config.toml
n_layer = 9
d_model = 192
n_head = 6
n_kv_head = 2
head_dim = 32
d_mlp = 512
vocab_size = 8192
activation = "swiglu"
norm = "rmsnorm"
norm_place = "pre"
norm_eps = 1e-05
positions = "rope"
rope_base = 10000.0
rope_fraction = 1.0
qk_norm = false
attn_scale = 0.177
bias = "none"
tie_embeddings = false
parallel_block = false
init = "normal"
init_std_qkv = 0.0311
init_std_o = 0.0311
init_std_up = 0.0311
init_std_down = 0.0
optimizer = "muon_variant"
lr = 0.00485
lr_mult_up = 1.29
lr_mult_down = 3.0
beta1 = 0.9
lr_head = 0.00687
grad_clip = 2.0
warmup_steps = 200
schedule = "wsd"
decay_fraction = 0.413
decay_shape = "exp"
final_lr_fraction = 0.05
batch_tokens = 8192
seq_len = 256
doc_mask = true
train_tokens = 108600000
steps = 13257
dataset = "wikipedia_en"
MLP neurons of a small language model. Each row is named by its layer, matrix (gate and up: input weights; down: output weights) and neuron, and shows model dimensions 32-127. Each number is 50 + 15 x the weight over its row's rms, rounded and kept within 0 to 99. A neuron's up and down rows have the sign that makes its largest values positive.
After each neuron's rows, "fires after" lists the tokens most often just before its 100 highest values on Wikipedia text that the model never trained on.

L6.gate344:63 67 68 55 67 51 52 46 48 39 11 56 48 46 42 44 65 52 53 51 32 64 53 49 54 59 78 73 60 43 35 72 43 70 41 50 41 42 44 53 47 44 73 46 61 43 37 79 28 46 57 74 36 74 82 40 21 86 47 44 69 54 45 42 55 60 61 22 65 28 61 62 60 42 74 46 37 63 59 74 35 71 25 45 67 41 41 40 45 67 30 55 32 43 41 54
L6.up344:78 31 42 39 55 52 67 63 65 61 29 53 25 41 36 34 49 36 77 34 47 52 57 48 10 38 61 48 51 74 51 31 47 74 55 32 85 72 71 53 67 60 43 49 24 52 43 57 49 45 41 27 38 67 46 33 50 98 23 39 44 67 59 37 43 45 48 54 47 38 62 52 56 51 49 55 54 38 63 65 53 44 51 44 60 63 71 77 50 24 46 70 58 75 53 57
L6.down344:51 32 39 31 40 55 55 43 65 63 30 37 32 63 48 60 51 38 98 38 58 49 61 55 26 85 83 46 63 74 09 53 44 80 69 53 88 83 60 58 62 44 50 42 29 58 49 39 35 49 63 69 34 48 28 31 35 76 32 48 42 86 30 44 59 46 69 38 28 65 66 31 55 53 29 54 63 44 60 67 71 38 48 22 71 57 40 54 34 71 52 36 48 48 54 66
fires after: "–", "-", " "

L6.gate281:52 45 54 57 73 77 41 38 59 59 43 41 47 91 53 63 26 71 41 84 46 61 06 49 48 38 54 44 40 24 55 52 44 58 34 59 45 42 53 45 51 54 31 43 48 54 56 62 46 45 65 48 33 42 62 66 61 46 75 67 57 76 31 58 51 56 55 45 48 48 37 42 58 79 46 26 44 51 43 81 57 55 47 50 50 60 73 54 59 75 66 40 39 74 80 14
L6.up281:37 42 57 46 54 61 50 38 41 60 63 79 66 70 45 57 12 66 51 38 25 59 33 38 59 36 72 63 57 46 56 90 62 65 62 63 38 44 38 34 41 56 46 70 61 41 25 51 41 71 59 44 45 77 58 37 67 44 30 70 71 40 51 45 55 52 96 60 42 39 59 51 50 58 60 64 54 33 71 40 48 37 66 60 51 73 43 63 52 72 53 56 39 58 81 55
L6.down281:51 27 65 59 68 68 34 40 27 37 40 50 55 63 57 56 36 56 31 45 57 53 55 37 37 71 50 60 58 64 67 69 60 41 59 35 59 52 42 31 73 54 67 62 48 61 40 73 53 61 47 49 66 60 66 45 50 43 22 44 69 78 38 38 57 62 66 80 55 83 54 04 60 68 71 60 39 36 55 48 61 41 43 35 58 34 54 27 86 46 46 43 46 27 42 49
fires after: " =", ")", "-", " was", " one", " He"

L3.gate102:60 67 73 49 40 41 37 57 48 76 44 82 71 47 56 37 38 32 26 31 45 79 35 35 41 43 55 65 41 59 62 54 69 47 76 45 36 84 47 48 51 50 91 45 29 48 58 55 61 33 52 45 32 70 61 64 56 46 29 36 47 44 43 53 62 62 78 50 47 54 67 40 43 94 46 40 50 36 62 16 63 38 53 82 35 60 45 60 61 69 20 30 69 62 60 17
L3.up102:36 38 63 55 51 24 69 48 42 32 68 68 44 48 49 66 62 58 55 57 43 67 68 53 67 27 56 58 54 59 45 42 50 58 77 86 46 88 44 50 38 30 61 33 36 37 37 72 48 64 52 43 43 47 57 42 40 42 34 40 43 67 42 62 60 46 44 57 43 37 57 61 62 54 46 18 64 49 70 61 38 50 37 72 82 96 57 61 37 49 38 71 53 45 42 30
L3.down102:44 34 91 46 45 30 15 50 26 47 58 57 48 63 36 56 64 33 66 20 32 66 35 51 61 48 54 47 40 40 39 79 57 77 35 64 59 30 54 72 71 41 45 61 54 54 75 43 59 46 70 37 48 43 53 47 30 19 54 11 45 45 51 50 55 46 28 62 36 36 26 35 21 66 38 53 45 30 64 22 51 57 45 37 27 39 42 15 62 47 55 36 41 44 48 51
fires after: "S", " J", " B", " R", " C", " S"

L6.gate154:67 27 41 36 47 51 17 66 57 61 76 54 45 46 31 40 11 49 49 39 68 54 62 48 39 45 23 46 42 58 61 67 50 58 44 33 40 59 71 27 59 53 42 49 40 66 66 87 80 52 58 34 65 68 43 75 65 73 59 64 60 25 43 48 49 60 81 42 75 43 92 65 49 64 61 55 53 57 70 53 89 56 59 99 50 54 37 40 55 46 35 49 67 33 71 76
L6.up154:35 54 60 56 29 81 49 43 67 51 48 43 59 50 58 55 27 67 22 43 53 60 67 37 33 27 00 30 63 23 35 57 46 33 34 55 36 28 60 49 48 59 34 67 55 62 52 57 46 46 58 50 55 57 36 40 34 35 57 80 58 55 68 57 70 55 26 56 46 37 42 41 75 47 58 37 36 68 65 66 31 34 78 66 25 25 46 43 35 36 53 56 47 31 71 74
L6.down154:56 58 51 37 46 45 43 58 53 64 60 23 42 25 53 53 77 70 42 31 31 16 51 25 40 25 29 44 55 37 74 31 54 57 28 54 80 49 57 47 52 51 49 52 55 53 56 32 37 36 12 39 28 62 58 31 33 44 33 52 40 28 37 52 64 58 69 38 59 60 59 53 51 51 47 47 58 58 47 35 32 92 67 56 69 43 57 32 66 50 52 77 40 50 54 32
fires after: " on", "On", " On", " was"

L6.gate162:84 48 57 50 56 38 79 55 62 43 43 54 69 48 52 56 25 22 37 68 55 53 57 44 33 44 79 28 57 49 48 37 36 40 54 11 55 24 63 67 43 41 50 89 45 70 77 39 59 44 59 91 37 57 63 72 45 34 54 23 44 53 44 62 56 54 25 61 14 21 33 46 75 28 50 41 35 54 51 51 50 44 58 41 45 53 34 47 34 78 60 50 58 26 33 55
L6.up162:89 66 61 48 42 52 81 34 52 59 38 50 66 71 60 54 45 08 38 45 55 60 39 16 31 34 94 42 63 45 33 37 46 60 76 20 56 32 85 60 43 33 57 59 35 33 68 43 36 43 44 75 57 49 73 42 48 55 66 41 24 49 49 34 50 88 18 67 38 48 26 34 50 60 55 25 50 28 54 40 65 58 46 45 42 44 19 45 52 50 39 49 58 21 46 43
L6.down162:44 56 67 64 59 42 80 74 67 35 58 51 47 45 45 54 50 78 34 37 38 57 24 63 66 52 22 62 24 61 58 69 24 42 50 65 28 44 47 12 49 54 60 48 41 56 61 50 41 65 66 47 69 68 62 60 59 84 52 47 38 48 52 22 34 38 91 21 57 62 89 33 32 63 18 54 58 41 61 41 66 52 32 62 59 44 50 44 52 49 94 48 29 70 45 64
fires after: " |", ",", " New", "ond"

L6.gate487:46 55 55 54 83 26 59 59 79 71 48 66 77 48 53 48 41 39 19 50 48 34 58 53 45 49 46 66 45 53 60 76 41 26 38 48 52 51 60 09 39 58 27 41 33 58 60 40 49 11 60 49 52 47 37 50 55 46 70 56 43 74 38 60 71 25 55 17 57 41 69 50 76 43 49 40 35 47 71 59 55 61 33 51 64 66 48 29 41 66 42 42 57 42 30 18
L6.up487:26 29 55 76 77 67 53 43 44 66 57 57 61 63 64 61 53 30 45 32 67 38 58 53 60 57 72 90 38 58 29 57 34 49 57 79 72 65 42 45 46 46 44 48 12 55 50 52 48 79 53 48 39 64 81 62 45 18 71 59 23 42 51 29 74 44 48 53 26 61 59 60 10 71 53 48 54 62 26 52 71 52 42 39 42 55 54 53 66 67 44 55 27 49 52 64
L6.down487:68 48 48 56 81 58 69 62 44 47 31 48 57 36 28 68 51 58 65 61 55 63 50 53 46 52 59 39 44 57 54 62 60 48 52 45 57 52 46 43 41 37 58 28 36 51 79 47 50 38 39 20 32 50 52 53 52 30 82 53 56 06 38 65 76 58 25 60 42 25 62 63 56 35 50 56 78 53 31 45 64 53 19 09 75 52 72 52 71 31 61 57 12 33 31 57
fires after: "\n", " pos", " inc", "-"

L3.gate250:25 45 32 49 41 45 30 71 58 42 55 57 41 52 25 43 71 55 73 62 56 60 70 37 43 64 54 40 66 63 36 59 52 27 61 56 68 38 35 41 54 39 61 44 29 29 57 35 56 36 65 57 52 59 43 55 36 61 78 46 64 53 60 53 56 58 27 66 37 18 47 55 33 67 50 67 44 65 75 48 56 26 75 69 55 57 14 59 58 21 52 54 61 54 61 56
L3.up250:65 63 42 62 29 59 49 38 30 68 32 63 30 56 83 42 49 49 48 55 54 81 59 28 71 85 50 48 59 60 62 29 61 61 26 57 58 33 37 45 41 44 40 49 44 69 75 39 68 50 34 25 45 40 58 09 33 34 49 54 47 37 45 66 57 63 29 42 33 56 36 53 54 64 71 41 40 66 69 36 38 53 59 62 25 35 57 09 50 74 24 50 66 46 53 77
L3.down250:53 38 70 05 25 42 44 68 42 51 29 52 59 31 36 58 59 55 40 35 52 48 57 47 11 75 68 37 49 33 47 62 53 51 63 27 41 52 56 59 54 35 68 15 65 57 61 42 40 53 22 53 49 71 29 70 52 73 43 48 61 68 50 42 59 66 60 53 52 53 51 56 69 73 52 42 62 61 37 43 64 27 32 74 50 34 72 54 69 43 45 50 59 50 54 32
fires after: ",", ")", " released", " born", ":"

L6.gate383:44 60 37 40 83 56 47 55 63 30 27 49 67 32 66 64 66 39 44 51 58 53 56 43 52 59 60 65 53 61 81 36 29 40 47 44 56 61 61 64 51 44 43 25 32 60 52 33 27 43 54 70 52 32 57 39 65 57 53 44 33 33 46 53 49 33 49 60 65 46 49 71 81 50 49 44 44 16 67 72 42 84 48 87 50 49 73 58 14 40 80 42 41 58 37 56
L6.up383:72 18 40 36 48 50 46 53 70 62 66 65 52 37 48 16 52 40 61 56 87 45 47 67 44 52 58 38 40 48 49 61 48 72 44 11 40 54 50 59 54 42 21 36 51 42 40 42 30 57 69 50 47 57 48 47 52 36 48 53 41 49 54 63 51 25 62 33 44 27 24 42 74 30 45 31 43 38 42 37 48 44 51 58 46 31 40 68 52 42 70 49 32 62 21 68
L6.down383:78 27 58 51 37 68 59 58 32 37 58 41 61 55 48 67 84 57 64 54 38 40 54 84 19 67 63 62 46 62 32 35 45 49 48 34 50 66 31 61 49 52 36 21 51 73 58 28 57 56 65 56 75 40 65 25 62 33 50 31 32 58 42 60 55 52 30 61 61 44 49 30 62 30 35 65 39 64 41 36 44 64 60 57 35 79 58 28 30 46 73 57 51 46 53 58
fires after: ",", " Pra", "si"